python train.py --head_dim=64 --d_mlp=1536 --vocab_size=2048 --norm="layernorm" --norm_place="pre" --norm_eps=1e-06 --rope_base=15900.0 --attn_scale=0.125 --init="normal" --init_std_down=0.0 --optimizer="muon_variant" --beta1=0.9 --final_lr_fraction=0.05 --seq_len=1024 --doc_mask=true
MLP neurons of a small language model. Each row is named by its layer, matrix (up: input weights) and neuron, and shows model dimensions 32-127. Each number is 128 + 32 x the weight over its row's rms, rounded and kept within 0 to 255. Numbers have three digits each.
A block is one neuron, or neurons of one layer that tend to fire together. After each block is what it responds to, as a language model described it from the Wikipedia text at the highest values.

L9.up372:149167142133179131092130097112154140074121155118160125137119070078188140133128122160149106130074140140138176198104168103145171065111118185077118090166190096113061115134103160068141149152123126139170199172075105168152110133180101092128098105139160109154063127117072161161109154135077114136
L9.up692:139135156137139127106124111074141122092145111066090145131081125137106121154172106137095128056104180140108116162103127120123129109132130116071115181128165088102113087086153158115138080121121175151125111083150128117087143135113165114073172164146132189095169096179100117117105141178097168056
L9.up1011:088054128085102132138144103158110086149087120133147108185116108124131105124114108136122150142127077130134107128091154149124152069165137105138150105092092096177111104123134153079114129164119156123151155106186091125164169146157091114165134114156157170135027151109157114126152062101132116075
L9.up1060:147118147109128179176189151122081149097073075172113128103100120131122215121122160125122130179104129126216125100130134148199158132088109126064179113082147145181117148151120140149133099124126127106127125171145157108185147144129132077104124128128182108061113084099139070144163155110163171117
L9.up1068:142081130146112161186070132111195111164092117136061142129110119102165135110096082151125145157075133111185081138183149179140122151168125145117120151145118110117164130123111145115079114135117107152111084116148031155105144123148151159128128124150156112164116135092130121127141116084089147113
L9.up1084:191125187173043159147128136135081074142133171087124141160123163191133162184124081143079212064116112132114156155088162092159115129098165150125118156134122132149163086102146177094098104111124141103148191144135083087099152109145178158156178121075127097164145164128189109131118148104138122100
L9.up1090:150111152146093131129136144107107123100139112169076084130161076124160145175093106125128136128150133109120132130126167124152072063091121141142141074092179176125145150095114131114116115144116103107143126126162183087185153068167128131068130107134128098126114090137111047108150119095054104120
L9.up1507:132144144187107149106101067098113114161130155093181155164137145107105127141162139134093134130178090132180119127121116179067088175139144114115090120078120107108103102044148172164143114164158090152129126124161099133154166140126100152157150220136117094100100172173155032149143164151149140151
Responds to: The word "and" joining coordinated items, strongest between infinitive verbs or verb phrases, e.g. "to try and weave", "develop and promote", "demolish ... and redevelop"; also "to"/"or" in similar slots.

L9.up5:071118111144101105126120153103168180137175182120094157129102179131135070170098158138130136146072132113117120075134072158122123141143146150141159093117140116149087152096110106072071106116122112089177123124142114134121176171150129113166146132123109132083100116099161101105051157083148135081
L9.up499:130164146128146166175137166146136103182157149103112197086117166076115033182068118186128109134129125121106131089165057144175156122176115147104152085149099136180125072136127179131093089125115167116125030154122157177093129147136131155150156159154151139141153115136134079100095147090095119149
L9.up616:134131129097149052112116122091187096110140090119062086180126044126117125192095070133178059178096058122159106094137145115150096147141138099124146113111137088101132100113102100139168203045140117111096088168055187152149117176158142082118156096108117081126153154095131071135109166134137139113
L9.up749:127099113110075095098051119116087159099166116121179170120131180125121111118130155083102159139081190085118114149107104144117164071111185108162117154089135052163132158107081123110118150094149118166145118099112091139133168180134134144112134136183091143124160118131124062127117169136136152136
L9.up1056:116113119100140155162100153078121079138143151115129143097202144118098093110164141151126126096131147122081160139126078130164144093138147162116089137109100151132152147092115137193151133168129107118102154157117135141176117144116126073210154172072162170159160107225120103174115095116102120120
L9.up1074:164143133147147115154177123119162055143159153077114110116176131083126089128122153153140134133146114088156112135133149130168151072074046129093147080116097109137128092082145116156114131146174170082123124127115152141148131135124101086099060134134153106141138124122118154151131184075135113116
L9.up1162:178074152130110191122147082128175127126181177175087136120100180083126192206158104089129122147144120145125112130128110104093075121108094188170131126092137059146168079109096163091149120131156187121106140092167149122133151183128110119155162184154202135066115154134119173147118132107114144166
L9.up1369:098080164103151072125144100087168165115089203156088053149189123113129145093093149119146142155077146158143127105131114109177106132083144190149103079154141088086163113193164174132122109150055151099142079129091101099156132106104091113094139111084127192187072142112088133193145126109134076149
Responds to: Function words that open a following clause or complement, mostly "that" after reporting verbs (stated that, found that), also "is" in "the goal … is", "led", "so".

L9.up414:161172130110109139103107065134151090120116082154087142110118125080071141116176156075130122105110157128097151131132141094153114135107149137101136152163086134135146155137097136098153074118113174089092142104095117158128072085154156109120180115127103122102102137132132209137065160156201182107
L9.up588:115185190133098142098117144136154174096077165180130101064122156124095143149182210210190150131141133166089100104116125129166080122125147128133148145103167117142087145093077096154217086157102176147108136099137169178150112113161144076166138108085126147103087152095118128081107108099158150107
L9.up820:071192142122174107211096184149109165107139095126071136123077115128127102146133177184125127114123133193122074129148126116199081137137125172049101178117107105118146071130057162158136107147136135177128117179153125199127121120122126102096120144166161139131135119145180134097157160100138124139
L9.up941:133146121141128107138103119127167179133126077145101104087118175070096071128094163111136130115124098103108096096157128145119081159151112104087176090121103082089147200166145103178145120131121152143099123079122090166094181112137207133166163158086151136106101144120146186110074080111190135151
L9.up1031:127137145112125104190067117113142132073139108120051103130118144119105098111103173139127109142117209133150155163075131107121157173100108122155134117130133118116116112117086145137162052143167129140149165086141152123132084052125135178138124151119150117124128165121132178102127169124129107116
L9.up1155:106192195112140130148093156138150171155086114116143131151072126085139145110141172117140125151167131095149139103121157093135074121083065154105162143147091120074166083176074121171150147163050050145131127094127128134133119125151121075128135120137114125119127108091131144122147145154117152100
L9.up1235:119176146147164155140136126114141154144150171079138125110154138067081144105111066160221142068125168103109131158130080081092119137083086117094143158145119097132144148133121152155101059052166081090153103082114189178110078145180115158043132092144149181125101078115188183181140115092119182132
L9.up1337:091162129170117152099078143085097181092125081149126082116131158060086123161133126152183139165102143137133054108149178116131106139128138183133124180156149097115072125128048134153167139092146135111160058119160113194154083123135120107165121132137137154086153140154130112127106115119138145175
Responds to: Fires on tokens ending a unit of text: closing == of section headings, sentence-final ". ", and line breaks after table rows, list items, or paragraphs.

L9.up86:087111162178105101086153167177100076140145162154087173119086149126080164113138122148090093130130135109103133119155136125153112187140116153137128128134089139121104177108144134106136136153117119085123128119076131141031140116103099122110192147145080112097109137125145116163165150101087125126
L9.up98:104189145084132131122125164177141095111170104087157108176106186094137166170094122114165154139114151168111066111091119154175187175144187140186136134126159087135143105164132146139109137099124116142109120140153054138192087162169161129092059086164153120100080169169175147173140090147118170082
L9.up149:154138135122143144073149116174149160098149156173084174153154183164143108151132153122139054150226138131172068167096160088162128153132158143116118160099133127117100140140161132130106159131175141101082117092124028116130145158139116121081086101166193168093120145103158119166161128083136147097
L9.up299:139156097146182084122087136160185077140164155169118148151166093116141122164097104084086133144121124108163139154134175140104067164106124182078126156188139172154135053097137125060162063139132107146110161170143130159109130148062123158196136131153095174156150108110096130136145166149193141121
L9.up594:233147080124147174074073033141126124101137092132116175104165086128140099139103127165174161172118195150114128152121162109133101161123126180122078104130152097139157128167155080103123147124169096156124075143118178101099016112122111139059167130192154195150169110152105104136107158127125120123
L9.up609:143141123122128066147167159161119169189126096161093096135131124132157138166111119136117107119118090145092159117101116082142128110123085139116149131093109100126109150150128154136109145135122080124040062155081156108094078135083097214129089176112131138076170130113071046108159132143091134098
L9.up776:123115125167119163173080112155159155152147152130113154179167125107113185138125136102137124112142128095129073174124124101149098117119173157121123161170118123184107134117089086143120164125114113072074081119160129169152130156168131072132129132160130158113132184175111125138116101129084155089
L9.up1486:168147138194151108141132164199094174101096110178081122115132145085143078069125083121105096173121124168094063093115135121120140157088135183113159128149104115068106163116131110150158153175122095190129114118160127150148115157168072131059094145117182139134160171109113098102187158149196170129
Responds to: Commas, sometimes an opening parenthesis, placed right after a full main clause to start a trailing clause or appositive, e.g. ", which", ", and", ", who".

L3.up152:089092123122104106134173147147165186093104125104122156114086193097145093121159202107084107146140076120145144081158104156146198103079196126119147081199067100128142095165178170122157162133086105180094128143171098141142086145199117135091175142190130126142149090135148150205163114160147129156
L3.up520:135162137139080146110204128151106140139132087124158133153091148075147109108114140122159113167097124097087085130126107134149062181097133132123089174176071069114145149132107125067136100129127140121127115127098134183101153143211167151181117130103192148109136120132128121113106138099143157135
L3.up922:125111143137174138101138128131159132114176120106136115118119102085078141120064166209112112100144177123090139124145116116154144095117100129055144101122136118171154120112188053124125105129148099127168138127146121067175181148075191136181139143086098181187160080088144165126135151180153156141
L3.up931:110054148118187110190101128126117143125171113104117155125138092111096081103114209087170189169118125121109119144093141127082182162146118129107147092145066043041132160101187139117093152120094115101133116169090094172169144164102138093126110151129178140077132134143128126200203156095081140094
Responds to: Words that open a new clause about a just-named thing, chiefly "which" after a comma, also "that", "where", "it", "this"; sometimes mid-name word pieces.

L11.up741:074164119123135140118103049077120099142110179082211100142079099123085081162093167142157122132136154169036128144167148101149162159094123145121110119131080144125117167162157167130166159139140130145131140146120124162107166217119126129145075185151094120127121142200120101123117111112104147141
L11.up1496:081115165084119165115106148162113124147134129134124160126059105152132133068117096152076149155107119186110127155160141113136113113139144120131050096128125149216103099134116170127179159109178166110087143117182111128149136143136125177202115168084087088100087127126144158126114131173129139191
Responds to: Closing pipe of a markdown table row, or a closing parenthesis, at line end just before a line break, e.g. "| Nominated |", "(1982)".

L3.up469:138192195174148079138099162188110142163116129127113180083144112078115193119169109102130178124086166137150147144107085219126194073169143107107129120083119159086068094108179186105140104169126153086078190122127126098103137096115145170109174163100088138108121123121127069124152164145157079161
L3.up828:168148178124140131169133113126128121157171094072117119085138078109099193112109111110126127116156157116144104152053114080101163096162105089110163163116096068175135127161143163124152199099150170125149158150085165192146142086152167113144116100093097092109113159154114086149178126176126088122
L3.up904:190139138162101116194143152148103123158155072098146171131182060073138145125098145109114130229208205205105138171131050140169131190095115127136052167160115164138090141140129119137116196138096155146163112148087120172161115098129074165080129148092143154191073115128078131174153105129135129125
L3.up1516:108209121172157163138139134135116132092174160039139152101153111091092195114129109147137108077117145088111144045141109112138104063145101153173090118148088089072143115101148165101170121132088142069134120195146090114121123152158138093099102100131111177177128135191141073121092146116093093156
Responds to: Fires on mid-word or word-final pieces, mostly "er"/"ers", right after a short stem: m-er-ge, M-er-maid, buy-er, play-ers, num-er-ous.

L11.up589:150130060136182092177106076176173160115120107193107150086120133126072118115111143150137139122118106164116083141146101074111084138086180129075113125094162101165133118137163111072127177067161167102140123155109143132150158121081147124137164092116121150167136139112060160179199085139132135132
L11.up1243:161144139082120097131100086157150150189150146207075073094083126129125081166137204152134101175133114167103074116177086125104107156072151158089143176105113089108160151142173091087130167126130143109076183093149227124172158110132122138190157146110061153139153208130175125108140051156117174125
Responds to: Word endings or punctuation right before a personal name, mostly role titles like singer, mayor, president, and table cells before names.

L9.up107:188110096149138158105080117132082100177147148157099128154169129168103135124132124159141107148125114075183155090081111155113164137148153110111133139063163068139183138163143160140135142085122103101115128107144113113103111125172137182101105153127099154137111146138178126110110106055133150120
L9.up124:110145170156111130107146142117106140179124131140121060130138114175179118131172095116134146095076091104137104177097131143075082063156135082114133149132149104133200089107133155108121147146150125117115148159084066143171109130122161172132155122160110113111146124137093107183129144110098127113
L9.up562:120045160199109075110091169160138167146126144160124133167142131123116111140174132118167117116152155080148112103170151112175147077136075176114124183169146092153096159193120154143188128092154147120152094142122135109129095096134175176103094058130151110131137152113166111131177115128175173104
L9.up653:071088088177177112151117136091123084090042152071107130128103098137090134107156150091142138158123135166138209226155108115153096099120161158105133168065162167123159107179092160184107111130164093115058118148120118143129117107086112171157078119139083078109094116134123095133137102068186141161
L9.up670:122173165094108155173152130137122085126113105197179112151183084140181064130083111137142087160127035142136140065127126137153090157069112146140175133142162110150093084132128127107135110095125104119123085130104056154165127135108141147144103178112140161198138110186111121178112186137136089136
L9.up723:154126128115143106114118089095148081158135157143131130143149135092121101088136127134137119141102152098144093099105119136084156145185108128108122068089160048124194130149179197189155118129114153088135144152177120171079151078134224156146135154102113138146110143133161123121033099098118164164
L9.up1197:080134105074156182103108135113178095105149130149091157077106180102175118114171123083113114152064138119072189106167124091059165071150106139104146177111131165178127123112068089117182034104192147119050154131189136157121132151136093098112130107140130167126136154176126146133076101140133176163
L9.up1312:048113073148126107160164112116192158085169112158118073111153165106117149180115169130184090142168143130083067121160131103102100075116071141100133175154108081068122159142144155192131078153085146154065133165138149131126159153129146144095113157072080159130126104158105112111135142131146171109
Responds to: Opening piece "re" of a longer split word, usually a verb or noun, as in re|vealed, re|sides, re|ference, re|ached; weaker on other fragments like reg|ion or all|ows.

L11.up986:093124159106081135147182118103155170128074177109146077114143131172197135128127111100109131197073125148113170164116109175150083180135149106157168100145138107168157074175116158115088106059113160105135145105164143111076099138081076114106130145086098112149165108108130055106136152136114139111
L11.up1497:090184127116086111107158177087078117124103118175080097138162133166148076108199169105167059118096113163079132110081136153089103100103153129120145113148146086123123123181140138099201104052193100093136107132072140104155134087124133147157056135111121171104122127070126156084143163085139150164
Responds to: Opening fragments of split words, mostly Latinate prefixes like re-, co-, sub-, non- (residents, resigned, subdues), plus pieces inside foreign surnames (Tonchev, Slowik).

L3.up108:169156096084155100102144130113173069082156144074122138132115184113119080167121151141142147136123150099088101109095142163116107129103152137145102098159137083148098108173135182098117118174129142141108049137046110084154082178126066117152061100132177130108095055082184150112153145149110105134
L3.up972:118124126140104113197177164182100134074145188194128146144132082150161117144120102172143146122131107138106120156112068119122140137131114127109122066098116081119122065107124151133134176117074145144162142166122143159152114134145085182134105133163182121154115112113118157169170102202161078112
L3.up1158:158085204125130164137109113116089120138180105168102144066153165096110129132186133105090073116144128158161137157110096148132167104193107114079136116092130077102196182126140150126132103122135124121141109097110142125162086156051163085127178174106120106171097097137093130168147109151105059081
L3.up1228:145115103166148092164155123132139106074098189158071116116102108091146107114119105124118142153069168137081135088117099132107093167116120163127156136157065139159126167070130182131116087161015149109103095064136097119091192105112134073131159129146129202114099094134157158125178127175078136126
Responds to: Conjunctions and connectives that open a new clause, strongest on sentence-initial "When" and "Though", also "and", "but", "while", "since", "because".

L9.up38:144140103126144122166076157086121179148103169120069161124076098085067105182166126144103121121110140125161145113165022152088131173123061140089084113100157122127122091114165117148096177134101105094135125144147173111194170057108095180158177085206151115126148122142115140113090133118122077161
L9.up249:113155081125113068132152125167165176176129187088139083141161123066126176154113107111135116085096157130175099171140091079131167119098103100176102162142090121132177128090116095063132206081136177087108120125164160153186155117177085178159197139143073164110104167069100097110128140132142107102
L9.up291:097194096152082203123083107173172150155177093160087146127093153067137145182105175097174124171105178134173122134126063083128129090141146106146104131120168053115144153121115154123148066150141108145096174141134156183152203123165096169069093156156085148095169103119110105174136128124161104163
L9.up618:180141174119076134155118131105155126158116096137128179136127068098106165116146175158128120175157124112116112160139112149164179164057087084113152112176109052099164133134143150094188156164097141085121156149172136160138159147193136123121118142107105144087119134109106148077129143070115064188
L9.up676:142134135127159079155089106163128148128158158187051174111097105149114135137140080127123153173169108098175108141128152200110069124145136135134145112179085049161165095143143198184083155054134105151097123142127138210083101111104091109206097117133115111143126120141152082086130183158166135067
L9.up860:117171107093088128108110157207138084098082068106136170068187150069199087158156168158108128161124139138141116071100082140173178107094163141145131114090147127105142149156119098112134135128134138098113154141198146156127133132140161144139136153076169117107104165076178083123133172129093122140
L9.up971:148139114103111129124073095156176102139125110166101144103161140101103072097104150101186126104176125162142114116126119128104098148114125135120146108138186121102135156120131153143169115139197120160157114079166159130160109055164031174140203116110116116064183134177109125135073124099147186147
L9.up1105:122142133131165091132122143115153194098137181169131098076090131090085141177126219189180098154084172120164110147172138123100112181082135123089129148153136104082132109136149133115128108139128120116093131108154148152120135104146169093175114139161110127135129159164176131109144098153098192160
Responds to: Final word piece of a kinship or occupation noun that is immediately followed by a person's name, e.g. "grandfather, Aaron", "wife, Sarah", "artist Will"; also the comma after such a noun ("his deputy,").

L3.up1021:219146195121139131119139117126120122100108186171154114151078083095166120121088112169111170147108154116201102143157139124099135175138144123143103105101133119113089165136163138127116142171156068097113084205167154135094107176075189163187127100149125165175129118145133138132118140147142167078
L3.up1231:110212147110121094136130080137137087169100146164104097186066132120115151101139172129158122156193112096112111080184126101189120170119128118084098126170133144135125113209183143119136086108162173133125118154144147089132127160105082092139144144176078144131132129145118139114157125093157100164
L3.up1299:160173224161130124141104129130119133103101086180133091164100085098137090133147125196157106127141135072141131091129067156146117111129160120116093173205129054103065126176206124104129095115113129083137118123187125120132099131193124139083126170119103152140066132097131140120114117127167153134
L3.up1319:094148132152109111079133066142182145073110151090182145088136066114128124086156094122148119076078119105137184158171072150160106125130127086086176138128117125147103140136135118086184109112148076195095149184164120096079087160144111145123130157166059113098111139146142137171092110138194145145
Responds to: Closing == or === marks ending Wikipedia section headings (== Career ==, ==See also==), plus blank-line breaks right after a paragraph's final period.

L3.up3:143116049147140097141120140148094096049147106134126206104141149068140118168162142175153084137139142129107092117093117121131145102103168139169156147114052138167084086105129164211107118113134122136120151110172127161147101161102106131107111164087155123126159095194090126174120136148079105112
L3.up741:123139059162082126074136145116135097154125104142138192124144183134114092113137134160124160142150195145106086116151150114114109167108135172153128061113094103143128147105156153165086114111183185116146134132093177063122147133121123114143093080064134184073131095130135127161074124112092117157
L3.up822:191082113129115080137120193162133116091129131121088104116103100150097126086134119119132121084082103129166163111144127161132198138184142128168079175141103162136086148110102176096151142087139112163141117145136078162171164099127140099127131191113073134098120083174157087124181147166136147160
L3.up1004:127103132172096062131132096086084121115128123160086160136132117157042138118139105110168146085122130096212120195140089098092122093147124176124128165140163138154166171151137098154108181103102087083164112124197120171119115133101125123123136197114117178108104132085113115161197138126130120152
Responds to: Mainly the apostrophe right after a noun, before possessive s, as in World's, satellite's, Betty's; also contraction it's, occasionally closing quotes.

L3.up293:129170176102123155163178118143119090098196169134138159050119150119134137129141138155099072160135101118108138110145117184151131153104111140174118113135153202152106044136157095161140153071101122140085127102136181167113182120120147090093154186199191141124067161085103122099065151126154139086
L3.up372:113102140108115080120125110079052128102172163124189180100151164130079134142051155136125121146105127077101128121120154133160127169125054113081093101145142123208126112110124104099175150168090088079084124100085173170093164163111122148129146166134143095148124089052147069171097151149172121067
L3.up553:176208093148081160098096117144090131145134126152191111098135128104057089106099100123106169125097132103116191125177139172146106143119105142171162117120197120078151108169153121162085127108121114153107157149118142145140113105053059124116127152142135134093170162132169143099087110137146129118
L3.up943:100154154064093090159100136167080141087148121152079125157117125098096100116109159103146146141127125150172158094204148175133106133151114128196077122105117118133131149170120149111092126172074059111058102117123074112091103097074107101118145129137120152102205108160106164135062115104152114103
Responds to: The closing pipe at the end of a table row before a line break, especially header rows like Date | Opponent | Result |, plus some line-final word endings.

L9.up64:140149130104140108116173152099132132108134123072197133136155139106103181100090171138113133121145100121119131069115198110142175156123097140084094154114202168140111141193135095175124126086100140133145114126090100168108115114199133152095148113122128162126128128106079185115134067130151140233
L9.up68:089074150140106125122104160109095149089136094119124121183138167102107171151112190144145106135146137150128101140118105087164085102087118122156152143109181120144133121204168134160177133117098156154072112077134215166123139115075133135040134144180110128126112060058136124112099153136133072142
L9.up296:102151116159085147098104105139090135122152113129168166174152161129157121127186156179065091093135135129150113101125133151091143131139165098166115199107173110093084134114143154126079116148139161153128138164141129108072100151122155153120108111161134135117098151147076130076136050127157114107
L9.up369:111096152127132119172092077138149120135187156090148117148081097132102145076129189158127112129121174120172192140100142183153092155103103113133126153101115076142174127116079147087125134165068128124155084095099159140155177162111078197135185153150150123151108122184095072100079124178112115144
L9.up509:080113116118103092114164097094103101119083153118156063146118078101134186131139144129104119204145144090066099105110157150088154141121112131095141216083100142158141137152103090110159054105131163160099094134133134132135124089095102170062108185094113090104141135123178152110140100102162133104
L9.up553:136146167134109110148106139105161155164149129196164129111126118079120169197131214132039115160060091082091117109115174092088112146122121123101160157140107115138107135220154101130136187143141143098069103140106120133102146112115116147087151134170071152137141139139132102145138086150129105095
L9.up567:162113125094136104167090126123154144117118068157103116122140159167154136136087146187140102111121142118073111139135133076167140127157103101136168118091157146202109115083168139159083119141117128164110144114091182129158150129108144073175196124220076201071146063076141129097205112135070140098
L9.up1520:140125129126118173153148096154174099088123165137165072146091172133101150159178129185096129166113146133076094106131124106085078106109117168104109135139100118165099151167125130140170123134135113109126147129087141104115208128091216172161075177096114161117185172177108121222136134150105127100
Responds to: Closing pipe at the end of markdown table rows, often after an empty last cell, before the newline in filmographies, fight records and sports stats; weaker on numbers inside cells.

L11.up237:130134226090132169152094140131108128129133058153157129128090087126201130120099127135170174138133097174076119122143111169132136164048086169124139124119104230122134090063212122125124084109104167145124107176114147153125128147177115125128151115091196127144110117079147114117125134087135084116
L11.up1389:078159125154168159144115192139174103161138161122153149161115084113086126125121140120184108186104106136097109100148061116128111187115109126162110132178192194152146144132162139127168103107075101145109109130113120163162131201087106088154114127120112100045061124129145175173127176118157165102
Responds to: The word "and" joining two items, especially after a proper noun or named entity: Navajo Nation and, Routledge and, USAF and; occasionally "of", "the", "by".

L11.up779:136171156142142064141109114109189194096156160162140116131113077026082139141093175125105074157083117160123090142205092100122132075148131137184160150141148139122105146065129051132138147137116165143115165139118158171127126104126125119165104139091152174121152163106101103115160140149075197127
L11.up1290:175159130142124125157101117144140148155151116147134074106100131030155161124176139122150157150106191143116119121138071119104184163083134094091147174143130088087119188117163116164127098137134081145103111095145158065120185110160142125143104133087135121078161172115176140123080140140069126152
Responds to: Word-final tokens carrying a trailing space, mostly the sentence-ending period before He or The, plus final suffixes like -ed, -y and table pipes.

L3.up41:134136127200156103118131148176154129130196134142091107124181131093191111138209127112164133140057059149162128157133157116123138123099092108086112096131152078120183130096125185132161170061058143121141105172126119118128113134098065197119117148089116079142193093159169078162164125167079186164
L3.up384:205104104167109144079127134156155113142104149162184097075153114146122167144149154207136166141156125053090130095134116122105137180133073153094195146165163118058164172134122129103114157119139140161098110166176129114129141175128127167162131124133141134132144137120061079171088167170146116168
L3.up631:143121140126094177156214155157134142114114106147102072070161142079122050164154134130152128096091131121111124136165064113124104128126138157123116183133118114115167105147133156143126116152055120136116080192149164084131115164145068151082192121102132126164125145166161062197149179153062097146
L3.up1508:098131144149144116101146122083070171178160116104179052099067120105113120151104162130116131132131126164143105170120086132150142120090141162152189156079155157144094131176100128082150181108171128072124180077107112105167127110139112140112171136128115102082085075159126088116155173197104084169
Responds to: Forms of "be" (was, is, been, were, be) and linking verbs like became, remained, right after a subject or modal, before a participle or noun phrase.

L11.up48:123104063067172099108162143146093150158122179137107145076092108127048133166113153167122064143099188132151105136170121107082163108069129104119132150165053166090144147075155098092145148138127120156139164140144142130121089143107184165158135124183141100158164151154125153110127097096133136112
L11.up860:181180149112135106138094135096089191158140175133109137128045208195112120098118130141162113150077123070118116143196056155137129143121190163138128070106091131097116172115086092147100113131124144097123142155140070141095109161094141100146163122126126135162115104143080138074145141155103149094
Responds to: Line breaks right after Wikipedia section headings (==Death==, ==Early life==) or image captions, and sentence-ending ". " before a new sentence.

L11.up653:128160119169125108096189150096213163156169063135151114127212111138106139120133130137144128112088090083102118093177139143130161119133173145147131134112169190084174121142153135171193117075151160089144123138138109156132070101122090061123118130133130125134103124148134096146139118108154133092
L11.up703:134114086158141136157080113129170136111182138129148095147094088103098188156076165128153157141150143103125151129120131151096157161150132179143175092118123121146084142137097103187102171157172143098101111135115145125112157179083097106150101108093160124088151141124172077192176148150119122100
Responds to: Finite verbs, mostly was and were, plus be/being/been and verb-final pieces like -ed or wrote:, ending a clause's subject and opening what follows (there was a…, wrote: "…", decided to…).

L3.up509:121137205098090119088138082081168162176136086145154140151155128139140113182147184152097108152095135121184122180200085090064095147078092119118183124159166118100180164087119152112118083131181125083082143129118141111081151177142117116121093145134114132150074161114156122136121140147088144085
L3.up537:109116130127141105155118167139091078148081105132135035031138076108146142098105110109103120173136175154153074153078129190157175075113161135178143124075158147115160147117100135163118118105167136143084084116052053079159112142138182171144128129084105149157106140124118103124072134129157095140
L3.up1372:126114165094116107149234094098076138176154139130139130150106117170118098109153130076177126167058142129118147143123120142153122159138113146082186200122094170096147131133110145090160091115131104123140094134132122072110125127163159147100133142176128128213069180111106134097108131130177124148
L3.up1466:137123154147090163128119100151146119126084108201114135114160123113129070136175135096127104101153146174095172161129051115072110137122142145100137161190095136106113101125098132081090054164139103105145077121131161138134109109168112109162111116239164108086192136108144145160157119183100165071
Responds to: Line breaks right after a wiki section heading such as ==Career== or ===Historic sites===; more weakly, the article "an" (as in "an estimated", "A|n Analytical").

L3.up561:099129152126117148119134172064119135161102109132107148104067119164080126156153079095178147107144122092091161119063209089146167130131120181092100149138164126071160200168069098079071116095114164097132131135157056124121113121144092165095137127189123191113120115170132127073161120099136169157
L3.up974:111155064114099145146123096098137154152112102154141148142091104141112103140110175115182145186110173093125130152122167067147094096108155149184112177079107108147150143143137113144101052095148134134154092194158141238097109078107186153157123128130096188145156097099101168162104145141161143119
L3.up978:066113161104128117106112169114179083162125146095137094143149146104116116148093134133112155128156094131087161111136155145113106144139136129133132151174062114120177146116130130122193163154122134135096139183168115204122094158105088153191165148115128131123105128117141159158138127104076105134
L3.up1229:145034110145110131173138120136067137110089122117126157125193064085168153124111151122165117181120098162124145175162147174151117146166147139162153168174145142151163130089105075168163082125165172146054080111142137171183130165152140177162092075100109153214101054105125169178112115189100135163
Responds to: Short word-piece "re" split off as the first piece of a longer word, such as re-released, revealed, reinforced; sometimes mid-word (agreements, Genre) or other one-letter pieces (dr-u-g, N-i-elsen).

L11.up711:134110127139127139092192101091074202087134128149146100115135147104113114188089096108102148103150166132119156074110104069130139074156094109148131097213167141143160145086182079113116125117109127099138089137110220152120126086132187112131120132091121090160096137142112168131159091160118095137
L11.up795:139099093168149091099115170077123192091140108173129187137115065155080110155097151111156114134100115155176112107072187130201109118109153168160093109142177150109096153112115157158128189090130144125117174111162083146107125142088160118144123101117129161104098145160047211093173154122175096108
Responds to: Fires on "that" after reporting verbs (found that, reported that, stated that) and on "over"/"than" before amounts (selling over 291,000).